config = dict(
    n_layer=8,
    d_model=768,
    d_mlp=3072,
    vocab_size=48200,
    norm_eps=1e-06,
    qk_norm=False,
    attn_scale=0.0884,
    bias='all',
    init_std_o=0.00496,
    lr=0.0072,
    lr_mult_o=2.0,
    lr_head=0.0043,
    seq_len=2048,
)
MLP neurons of a small language model. Each row is named by its layer, matrix (up: input weights) and neuron, and shows model dimensions 640-767. Each number is 128 + 24 x the weight over its row's rms, rounded and kept within 0 to 255.
A block is one neuron, or neurons of one layer that tend to fire together. After each block is what it responds to, as a language model described it from the Wikipedia text at the highest values.

L4.up1318 [102 123 110 118 143 154 137 149 167  92 159  84 149 151 130 125 128 121 156  97 112 112 144 137 136 166 153  93 126 123 131 175 130 147 132 149  91  94 115 178 126 114 117 169  91  86 142  98 138 157 115 173 109 186 126 162 117 154 106 141 155 133 134 110 157 137 149 127 145 173 139 124 135  81 136 118 101  91 117 105 121 101 162 128 100 167 170 145  99 119 122 101 107 159 133 194 149 168 130 140 155 143 159 150 123 127 110  95 110  77 175 143 137 148 140 134  96 127 129 151 101 125  85 131 166 137 116 135]
L4.up1774 [ 88  93 106 117  85 156 109 170 118 109 140 158 123 110 109 111 126 100 145 122 112 178 107 121 118 109 168  93 157 148 123 133 131 130 166 149 112 105 132  87  94 128  81 103 143  86 106 132  81 139 154 129 135 164 162 105 108 142  95 157 166  84 111 153 142 134 113 165 116 125 135 125 122 137 167 108 107  96 147 126 143 110 140 157 139 123  97 149 149 143 109 115 144 125 138 107 155 153 130 154 142 146 160 179 118 116  75 105 133 148 135 106 112 128 142 112 131 168 139 132  92 113  93 120 127 121  62 131]
Description: Location and time prepositions

L3.up331 [108 102 117 151 116 153 109 159 117 135 166 149 151 150 128 123 142 140 155 145  98 108 119 149 135 147 129 125  75 128 121 142 137 112  66 172 140 111 138 107 128 139 105 150  72 164 160  83 110 131 122  99 113 185 128 106 139 117 119 122 139 132  91 107 122 100 154 120 126  78 143 126 130 148 142 138 144 162 115  70 134 102 100 118 128 109 147 122 114  80 112 142 133 141 154 137 134 149 143 183 138 113 108  93 109 185  85 145 149 101 173  88 128 150 141 152 137 138 132 123 108  96  89 119 150 108 103 110]
L3.up476 [117 112 113 142 125 106  94 156 130 119 118 144 127 134  68 115 108 103  88 133 140 150 140 108 108 127 134 150  92 119  92 126 103 124 114 123 144 161 108 140 124  99 108 118 134 175 123 124 124  75  93  97 117  90 135 134 170 151 132 134 118 131 137 100 138 107 125 140 157  50  92 179 119 133 107 118 152 118  86 115 126 108 165 118 116 130 142 115 144 136 116 178  89 102 154 113 141 138 142 122 104 155 104 101  91 149 135 128 157 156 158 117 210 144 126 110 116 116 155 114 100 136 109  58 123 116 113 111]
L3.up932 [119 120 105  86 104 112 115 137 139  94 111 129  80  98 124 102 166 133 122 122 128  98 150 104 134 116  94  98 104 121 121 144 138 163  93 118 121 153 128 127 101 115 121 133 120 125 113 117 133 166 123  79 123 150 156 146 124 148 144 158 118 137 148 114 158  99  91 128 135 113 131 159 130 155 161 124 143 153 161  86 130 111 165 117  75 134  83 100 130 102 114 131 159 139  85  94 126  85 148 169 154 123 118  93 156 115 128 116 107 182 144  86 151 126  98 145 117 101 123 132  97 123 158  85 141 136 120  80]
L3.up1069 [134 113 139 140 100 143 121 173 126 128 138 107 132 145 108 119 159 131 122 132 132 117 126 156 141  99 139 187 122 135 117 134 119 121 146 104 168 149  87  97  94 128 104 113 115 126  83 110 108 103  74 153 118 122 194 152 143 142  80 128 118 140 118  85 120 112 124 116 123  71 125 118 113 150 109 124 173 154 153 144 182 163 175 155 120 125 171  78 134 115 142 128 112  82 169 184 107 142 139 154 108  82 107 107 171 140  94 109 107 131 152 118 119 144 140 139 136 116  90  99 204 144 196  87  97  88 140 142]
L3.up1815 [122 105 108 115 106 107 185 158 120 103 125 132 145 142 123 179 131 113 202 109 148 159 138 169 137 153 134 131 117 140  96 110 120 106 132  94 156 123 105 138 124 111 125 149  94  92  95 106  76 119 115 177 133 114 146 146 111 115 129 146 162 146 159 122  93 107  98 142 141 105 141 122 107 112 126  95 126 115 116 127 141 119  85 127 136 112 122 146 110  91 123 125 163 108 173 158 121 159 121 154  86 125 141 100 122 121 159 109 150 140 174  68 134 120 108 131 118 131 121  72  93 129  88 130 136 133 134 129]
L3.up1857 [113 100 130  89 162 115 150 152 147 131  77 123 148 148 140 117 101 152 127 176 183 110 125 153 153 126 108 160 119 130 112 120 129  80  90 132 163 119 143 137 152 137 137 149 148 131 105 136 164 101 144 107 147 155 102 120  99 131 124 115  81 159 134 106  84 147 127 119 150 103 128 134 161 144 161 131 115 153 158 124 140 122 102 111 157 148 134 111 124 111 136 163 162 119 160 145 113 146 143  71 101  99  84 104 157 120 134 115 121 112 105 140 128 120 157 137 112 145 145 132 146 146 124 140 138 125 123  87]
L3.up1876 [105 132 133 111  80 114  76 186 141 147 124 132 125 131 122 132 112 161 116 136  97 102 107 152 143 115 157 125 153 132 113 138 142 145 110 117 177 151 132 132 140 108  60 136  97 122 141 124  87  87 168 134 171 119 186 123 133 151 118 130 150 139 103 120 126 107 121 126 131 168  74 131 126 150 142 115 118 120 141  98 144 143 151 142 168  88 123 129  89 121 164 140  58 167 118 140 113 129 111 126 140 112 173 172 182 104 146 107 138 132  99 118 150 165 126 132 123 123 112 101 143 129 146 155 137 124 102 130]
L3.up2220 [111 114  91 143 120 185  91 141 166 105 142 154 146 113 133 112 103 117 112 125 152  88 151 170 158 107 109 126 132  97 115 109 157  93 105 136 143  65 106 162 116 169 129 117 169 106  92 135 131 110 135  96 132 107 134 158 135 111 131 114 134 151 126 129 132 107 122 162 150  96  99 116 167 167 124 118 103 133 117 158 132 146 119 146  73 138 114 136 107 176 168 135 134 149 166 186 115 122 153 144 108 113  95 118 159 119 107 168 148 166 104 149 154 109 130  89 112 121 111 104 171 140 116 125 121 136 112 168]
Description: Locative/temporal prepositions after participles

L4.up1828 [137 126 147 127 143 110  94 135  97 115 125 124 142 142 112 116  98 120 123  96  93 194 110 115 139  81 143 115 145 148 134 145 134 113 140 119  78 138 152 117 148 118 163 140  80 148 108 144 163 133  82 170 131 131 156 151 122 144 171 106 167  98 120 156 134 136 112 120 115 110 139 144 153 146 104 125 111 138 115 120 144 131 143 119 112 121 122  70 132 162 116 115 116 139 128 140 121  87 114  98 152 142 185 140  49 126 106 144 128 139 150  94 123 157 165 115 120 128  97 124 122 105 100 116 119 124 155  94]
L4.up2615 [116 117 103 170 148 117 135 134 126 103 113 163 115 117 130 153 158  91 137 134  97 123 142 125  99 137 147 111 106 141  95 107 104 154 131 170 118 121 142 143 168  85 127 104 154  97  82 125 128 135 152 118 169 113 166 172 103 122 131 138 152 116 113 120 122 140 140 129 156 107 116 123 159 138  95  98 157 164  88 165 121  92 143  58  83 148 120 130  91 104 136 136 127 161 109 177 130 121  95 141 112 135  91  94 118 130 101 162 102 114 134 109 163 179 116 130  94 129 122 126  97 128 145 109 154 130 150 110]
Description: Indefinite article a

L3.up292 [143 136  97 112 115 114  88 166 111  98 136 130 122 147 113 115 111  64 117 136 129 116 148 104  82 111 136 125 140 134 151 121 120 139 103 140 112 155 121 126 157 138 111 104 136 125 142 119  69 122 113 136 129 111 149  70 105 135 126 168 102 142 125 119  73  91 159 123 158  99 172 155 141 116 126 121 118  98 106 150 138 115 113 152  72 144 136 142 109 131 159  91 114  71 147 155 112  98 137 114 125 111 151 156  99 124 149 146 117 150 128 143 149 133  88 137 109 158 153 112 107 147 107 130  84  70 111 107]
L3.up1169 [121 105 129 139 141 160  57 161 117 137 121 156  88 127 114 125 139 106 121  94 106 113 156 126 129 219 159 127 157 131  99 115 140 128 117 117 135 136 108  81 163 130 120 143  85 111  94 108 113 137  92 138 107 134 114 106 136 127 170 134 133 150 131 116 142 103 185 124 122 179 141 129  98 143 168 183 112 120 135 139 127 143 124 110  94 119 149  87 134 146  71 164 117 109 105 127 140 104  87 139 130 139 100  92 182 114 177 127 114  85 177 145 130 119 126 146 101 113 155 121 137 107 120  95 146 122 117 171]
L3.up1414 [ 86 131 106 163 150 148 154 142 134 107 124 161 108 126 115 128 149 105 109 142 128 137 122 172  83 167 103 144 114 126 155 127 107 137 106 115 139 124 127  94 157 152 135 147 150  93 130  93 167 114 135  96  90 151 110 122 108 103 113 136  90 145 122 124 118 132 161 181 105 121 126 169 180 134  96 134 122 115 136  63 144 127 177 111 118  85 112 162 104 122 124 159 121 111  85 164 158 160 101 106 109  89 128 145 170 156 158  89 125 108 158 105 120 167 116  99 138 111 129 171 127 177 172 106  91 161 127 144]
L3.up1420 [132 115 132 163 163 138 101 162 124 114 139 186 124 163 106 168  99  97  94 144 172 112 147  94 146 115 124 146 132 134 105 136 128 146 108 111 129 133 148 136 153 192 117 149 100 110 115 146 125 124 134 139 116 149 169 108 108 117 115 131 102 102 121  86 124 108 169 108 113  84 155 115 128 102 134  93 139  97  76 110 121  73 115 115 113 153 113 163 143 159  92 134 152 143 132 112 125  84 117 142 101  90 196  73 110 151 109 126 122 141 149 154 158 144 127 141 163  93 109 138 111 125 159 101 113 133 119 123]
L3.up2166 [106 130 136 101 138 101 105 160 133 126 124 130 167  80  86 122 174  89 133  98 120 165 137 146 107 147 101 126 137 101 149 121 127 141 151 132 121 115 158 128 139 125 113  97 160  91  97 119 160 146 171 100 147 187 124 115 105 122 157 127  93 112 138 103 152 123 128 150 124 108 121 128 123 101 130 146 165 120 114 108 136 119  99 133 128 116 182 135 122 119  73 100 107 127 122 167 151 148 111 115  98 126 114  93 145 130 134 179 123 104 142 140 132  94 129 138  99  66 117  92 111 144 123 123 141 127 107  76]
L3.up2348 [ 81 134 107 185 136 112 100  65 169 116 113 168  80 114  76 148 114 117  97 101 113 111 122 144  69 155 165 103 141 118 157 110 145 160 115  83 142 147 113 135 143 145 105 131 150 127 145 113 126 118 105 138 129 160 128 141 112 140 109 160 137  96 107  90 139 121 153 101 113 124 100 151 134 106 109 123 124 138 131 136 157  93 138 166 116  99 177 135 163 161 106 138 109 116 157 162  84 139 103 129  95  79 135 141 117  64 104 115 134 111  96 159 140 140 112 152 139 145 102 131 127 123 102  89 171 146 120 130]
L3.up2731 [132 126  90 161 148  99 162 137  98 101 116 119 131 108 124 102 126 127 183 104 123 116 123 125  96 130  99 150 124 112 156 119 116 124 110 151 153 100 131 121 147 106 136 158 147 118  79 130 126 134 116  98 143 118 158  85 165 101 156 154 122 157  93 158 149 106 194 131 170 120 115 133 125  97 122 137 118 111 123 127 108  86 138 122 148 156 145 149 123  91 178 113 127 145 145 101  85 114 116 135 165  93 113 149 122 122 148 114 155 150 173 129 138 137 128 142 132 144  99 118  97  98 160 152 118 124 125 132]
L3.up2757 [ 88 136 116 140 120 148 129 115 149  95  93 129 118 141 173 127 122 148 136 175  85 140 134 142 114 154 121  66 124 136 111 123 137 127 160 106 116  97 125  84 168 137  85 140 139 111 128 154 101  79 115 147 115 124 126 134 113 142 140 130 121 129 139  90 123 132 113 154 155 125 120 161 134 154 105 120 166 108 124 149 176 118 125 149 115 129 136 172 121 111 130 132 111 131  92 105  97 109 161 101  88 136 116 138 134 142  99 108 152 132 108 133 108 134 109  70 111 112 115 135 117 110 140 104  95 163  76 119]
Description: Noun-phrase openers

L3.up342 [104 157 130 113 124 184 119 112 141  74 135 144 160  99 123 110 162 122 142 134 106 137 138 112  95 116 138 121 141 101 155 157 114 115 134 139 125  91 144 147 103 107 139 109 149 122  98 111 109  84  70 101 142 134 133 136 116  87 123 132 128 130  84  98 110 127 157 104  99  92 162  84 123 149 110 123 144 175 100 135 141 125  68 118 141 119 126 136 134 126  97 147 181 126 116 115 141 133 131 105 140 140 126 147 155 110 127 117  92 123 151 132 176 139 100 160 137  91  68 140 144  68 151 176 111 165 136 134]
L3.up471 [115 136  90  94 166  83 182 108 142 128 108 192 114  99 116  83 123 150 138 112 140 106 120 132 127 136  97 167 113 120  90 139 136 114 122 117  94 132 122  66 132 156 110 112 157 121 118  96  90 105 156 110 183 150 179 104 142 102 139 143 128 137 187 113 122 136 156 154 115 147 133 144 119 127  90 153 164 151 110 185 180  76 149 105 147 124 135 169 158  93 164 139  87 153 120 145 107 127 121 119 108  76 109 120 121 103 150 124 140 106 152 164 189 113 110 134 148 131 156 144 143 131 161 128 139 125 106 115]
L3.up695 [133 103 120 165 185 110 146 110 135 135  84  84 114  86 124  89 123 110 112 197 190 120 156 159 154 119 107 127 117 145 144  96 145 134 125 163 128 131 115 145 116 136 169 117 170 105 137 116 131 130 115  97 129 101 164 103 116  72 159 141 117 117 123 129  99  75 139 154 110 148 149 155 124 117 128 150 125 108 110 149 158 137 154  88 129 154 118 106 145 164 109 139 144 124 124 139  91 157 139 130  71 127 151 186 105 161 152 129 110 112 137  92 122 115 137  74 149 164 137 152 115 142 111 145 136 104  72 118]
L3.up750 [121 136 114 119  77 179 120 124 143 164 177 153  88 126 133 104 139 135 135 145 119 156 148 142 109 106 100 140 129 108 138  95 173 143 170 166  98 145 126 141  82 106 120 101 127 161 139 128 149  88 127 111 128 171 114 148 148 156  94 109  84 133 117 106 125 165 143 124 100  83 165 123 136 127 107 102 113 132 128 147 123  71 121 113 174 147 105  65 105 129 117 139 122 136 117 114 145 108 154 148 107 104 154 122 126 142 125 121 143 149 143 121 127 160  94 158 118 168 148 134 120 168 112  98 147 141 153 126]
L3.up1308 [128 126  97 110 124 118 160 102 139 147 131 149 113 152  82 146 110 119 159 136 124 114 118 158 121 163  68 129 154  93 129 108 135 146 146 149 145 138 118  95 128 134 128 131  84 116 157 114 118 145 133 139 142 126 145 125 109 136  85 126 109 184 132 107 152 138 174  79 142 156 135 157 155 113 139 156 133 150 117 173 109 115  87 128 165 161 113 114 134 125 133 127  95 115 167 145 134 140 152 116  99 150 150 152 134  85 160 105 121 165 146  95 124 122 107 132 159 121 167 137 135 133 141 105 157 128 134 158]
L3.up1878 [128 116 167 147 136 159 147 105 107 125  85 118 139 139 135 129 146 109 129 155 109 124 128 105 146 116  89 153 175 126  94 154 135 106 137 139 160 123 106 131  90 136 123 146 124 120 136 100 132 187  84 136 121 133 201  89 153 130 175 162 129 162 108 121  91 103 162 107 124  77 151 140 118 179 128 132  72 126 100 141 157 121 135 104 112 160  93 125 174 121 110 119 167 161 149 165 138 126 182  91  86 128 147 116 118 155 126 123 129 176 134  69 121  96 108 111 154 136 156 113 140  87 139  87 162  98 126 132]
L3.up2322 [ 88  95 135 112 161 121 144 103 126 142 147 143 145 105 181  95 166 113  85 158 140 128 159 136  88 155 141 128  95 173 123 116 171 126 124 180 113 144 124 149 118 141 106 146 126 157 117 119 130 110 147 133 129 133 114 136 124 121 139 170 138 142 133  83 115  90  72 171 126 154 125 181 123 150 132 131  81 116 158 153  83 126  68 121 155  93  69 113 157 134  76 109 158 179 175 142 101 139 126 113 169  96 142 161 124 135 165 124 115 138 113 108 158 140 112 160 128 148  99 160 100 111 147 149 169 149 125 111]
L3.up2826 [103 114 128 125 164 128 124 104 135 141 140 108 133 116 171 107 158 121 150 105 138 143 129 152 110 139 118 132 125 160 156  97 135 131 121 109 150 135 102 160 104 172 131 156 140  87 132 166 111 134 134 111 144 152 130 135  79 137 190 136 132 130 101 114 138 120 162 137 118 142 110 121 114 123 110  94 155 183 110 129 163  73 155 103 150 122 136 137 169 141  75 120 141 142  76 133 169 140  81 155 112 125 153 108 175 140 132 133 113 111  90 142 136 138 128 140 131 123 132  87 113 129 111 107 134 148 106 128]
Description: Start after open bracket

L5.up167 [136 114 114 189 137 115 112 108 115 125 100 119 152 128  63 127 127  78 130 125 141 112 129  84 133 103 130 105 111 151 144 121 111  96 125 134 155 127 112 106 169 151  93 106 147 108 122 149 142 112 126 142 150 170 153 141 134 145 104 124 126  97 114 167 116 153 174 129 141 103  94 149 144 149 118 137 114 119 140 145 144 137 113  83 126 132 129  69 128 134 136 137  93  93 116 172 137  98  83 129 133 132 122 147 113 136  75 138  94 115 141 148 179 133  97 148 142  59 140 123 123  93 139 123 132 129 133 156]
L5.up174 [100 120  75 140 123 127 129 139 107 128 134 138 120 120  79 126 127 157 158  95 163 133 144  84 126  88 112 131 117 134 113  93 126 128 124 125 124 137 105 115 134 114 144 127 124  84 110 102 116 127 146 144 191 139 162 154 146 143 156 125  91 157 168 160 118 148 129 129 127 159 148 139 165 108 121 132 164 147 110 144 126 110 138 117 146  93 107 137 142 150 164 113 123 137  74 166  78 128  60 146 101 130 105 140 128 117  81  91 134 152 162 117 138 126 117 191 163 123 101 138 141  78 134 130 164 100 175 118]
L5.up776 [112 149 114 174 106 169 158  98 107 108 135 127 177 135 150 117 127 141 142 112 153 129 139 119 180 126 159 121 112 113  73 103 144 126 111 127 124 130 173 121 129 153 147 162 135 132 123 133 144  73  98 127 170 164 141 100 132 127 127 159 165 140 133  89  77 190 129 123 136 128 123 150 156 177 132 117 107 124 133 107 108 113 151 106 128 154 160 123 134 105 127 113 120 169 112 147 108 108 115  95 128 117 112 110  68  81 102 117 152 168  92 139 135 147 115 137 116 138  84 117 112 159 135 102 144 104 105 142]
L5.up2190 [115 129 122 118 123 141 100 140 116 137  94 138 175 103 133 165 163 137 116 131 111 120 132 143 102 146 145  87 130 125 125 145 190  81 119  94 175  90 143 140 126 108 118 130 118 155 126 137  85 134 127 123 132  80  72 149 109 144 123 180  96 114 127 134 101 193 136 152 146 121  90 162 138 104 127 134 141 148 139 147 133 119 136 125 138 170  85 127  94 134 118  90 166 119 109 128  82 159  96  97 139 121 126 127 145 121 130 104 120 124 108 143 130 130 157 138 145 129 124 147 126 141 150 143 124 102 107 138]
Description: Indefinite article "a"

L4.up297 [136 138 116 171 153 141 132 149 142 113  82 142 122 134 128 156 162 167 140 113 148 102  97 108 106 146 100 121 198 144 126 149  96 145 110 154  92 141 118 128 126 166 120  85 117 153 123 161  94 120 103 110 118 125 168 139 106 104 129 135 130 104  98 152 163 137 161  78 118 149 121 135 123 127 142 155 142 105 112  99  77 120 145 139 115 154 128  98 143 131 123 133 139 142 169 110 167 140 116 142 153 130 120 120 147 166 127 107  93 122  83 159 111 139 168 163 155 128 166 136 126 115 181 167 138 106  84 122]
L4.up1492 [105 122  75 129 141 158 178 108 108 105 105 154 124  98 138 115  84 149 150 163  97 132  82 170 170 147 144 150 137 140 186 128 136 165 105 138 143 128 149 111 152 143 144 152 110 117 133  89  62 136 121 122 125 118  77 127 154 113  97 138  91 101 118 125 109  57 138 121 157 159 146 145 141 131 127 127 155 114 136 129 112 164 126 109 143 155 124 134 107  98 149 111 126  97 118 147 151 156  84 111 154  94 134 187 105 132 104  98 133 112 139 118 108 139 144 118 112 163 189 168 136 115 113 121 170 121 101 121]
Description: Token starts after punctuation

L5.up689 [146  76 157 141 116 127 140 146  98 100 125  51 139 111 114 121 107 157 120 125 131 144 145 115 112 125 134  75 170 124 109 145 143 150 119 119 127 107 114  90 126 132 113 100 104 154  81 111 140 125 118 126 123 141  99 127  86 153 111 141 163 143 108 140 102 105 131 139 153 186  77  97  93  81 119  97  86 158 101  99 171 117 110 128 140  93 136 143 118  73 148  97 178 121  68 160 140 128 173 118 151 146 119 104 143 155 122 127  97 138 171 109 118 139 108 138 119 109 222  65 146 116 129 155 121 143  89 128]
L5.up1718 [106  82 127  94  89 160 130 117 133 126 131 135 116 127 118 127  86 108 104  89  85 111 128 120 143 142 160 158 140 146 114 123 170  80 118 120 160 138 153 143 144 156 155 125 166 118 113  88 107 121 120 128 116 154 128 147 129 148 134 126 139  90 139 139 145 144 164  99  96 140 167 139 149  84 123 137 105  92 152  97 149  85 101  79 156 146 162 138 135 101 135 124 118 142 111 153 102 120 143 130  75 114 122 130 136 125 145 124  91 114 117 128 134 174 117 132 147 127 118 122 147 138 158 144 115 160 119  96]
L5.up2087 [101 122 140  77 108 171 129 134 112  86 125  93 130 144  79  95 143 123 111 136 107 103 148 118 113 126 120 115 111 169 121 159 128 105 143 155  96 128 153 137 110 142 115 139 125 160 111 138  95 149 145 104 180 147 161  77 114 146  83 158 109  89 126 141 181 101 165 133 128 115 124 125 115 128 126  94  92 170 123  93  97 126 152 148  86 142 117 101 115 120 138 114 151 121 149 108 114 143 124 105 147 139 134 101 132 167 134 119  94 143  90 182 115 137 122 176  81 139 166 123  98  83 174  93 123 117 105 118]
L5.up3015 [140 166 102 107  73 139 159 132 153 110 126 139 123 138 115 138  97  93 124 139 120 140 135 179 111 122  72  86 122 106 145 107 162 109 143 166 141 136 136 108 108 142 130 130 120 102 137 118 178 136 134  90  91 123 103  94  96 151  80 133 153 132 141 158  83 118 108 104 109 156 152 146 115 151 129 124  83 124 108 141 134 118 154  83  90 126 111 123 142 136  57 168 143  98 167 121 125 103 133 127 123 118  91 123 132 128 148 117 129 144 120 161 108 107 113 136 113 127  93 122 144 162 140 130 125 152  72 118]
Description: Preposition "in" opening phrases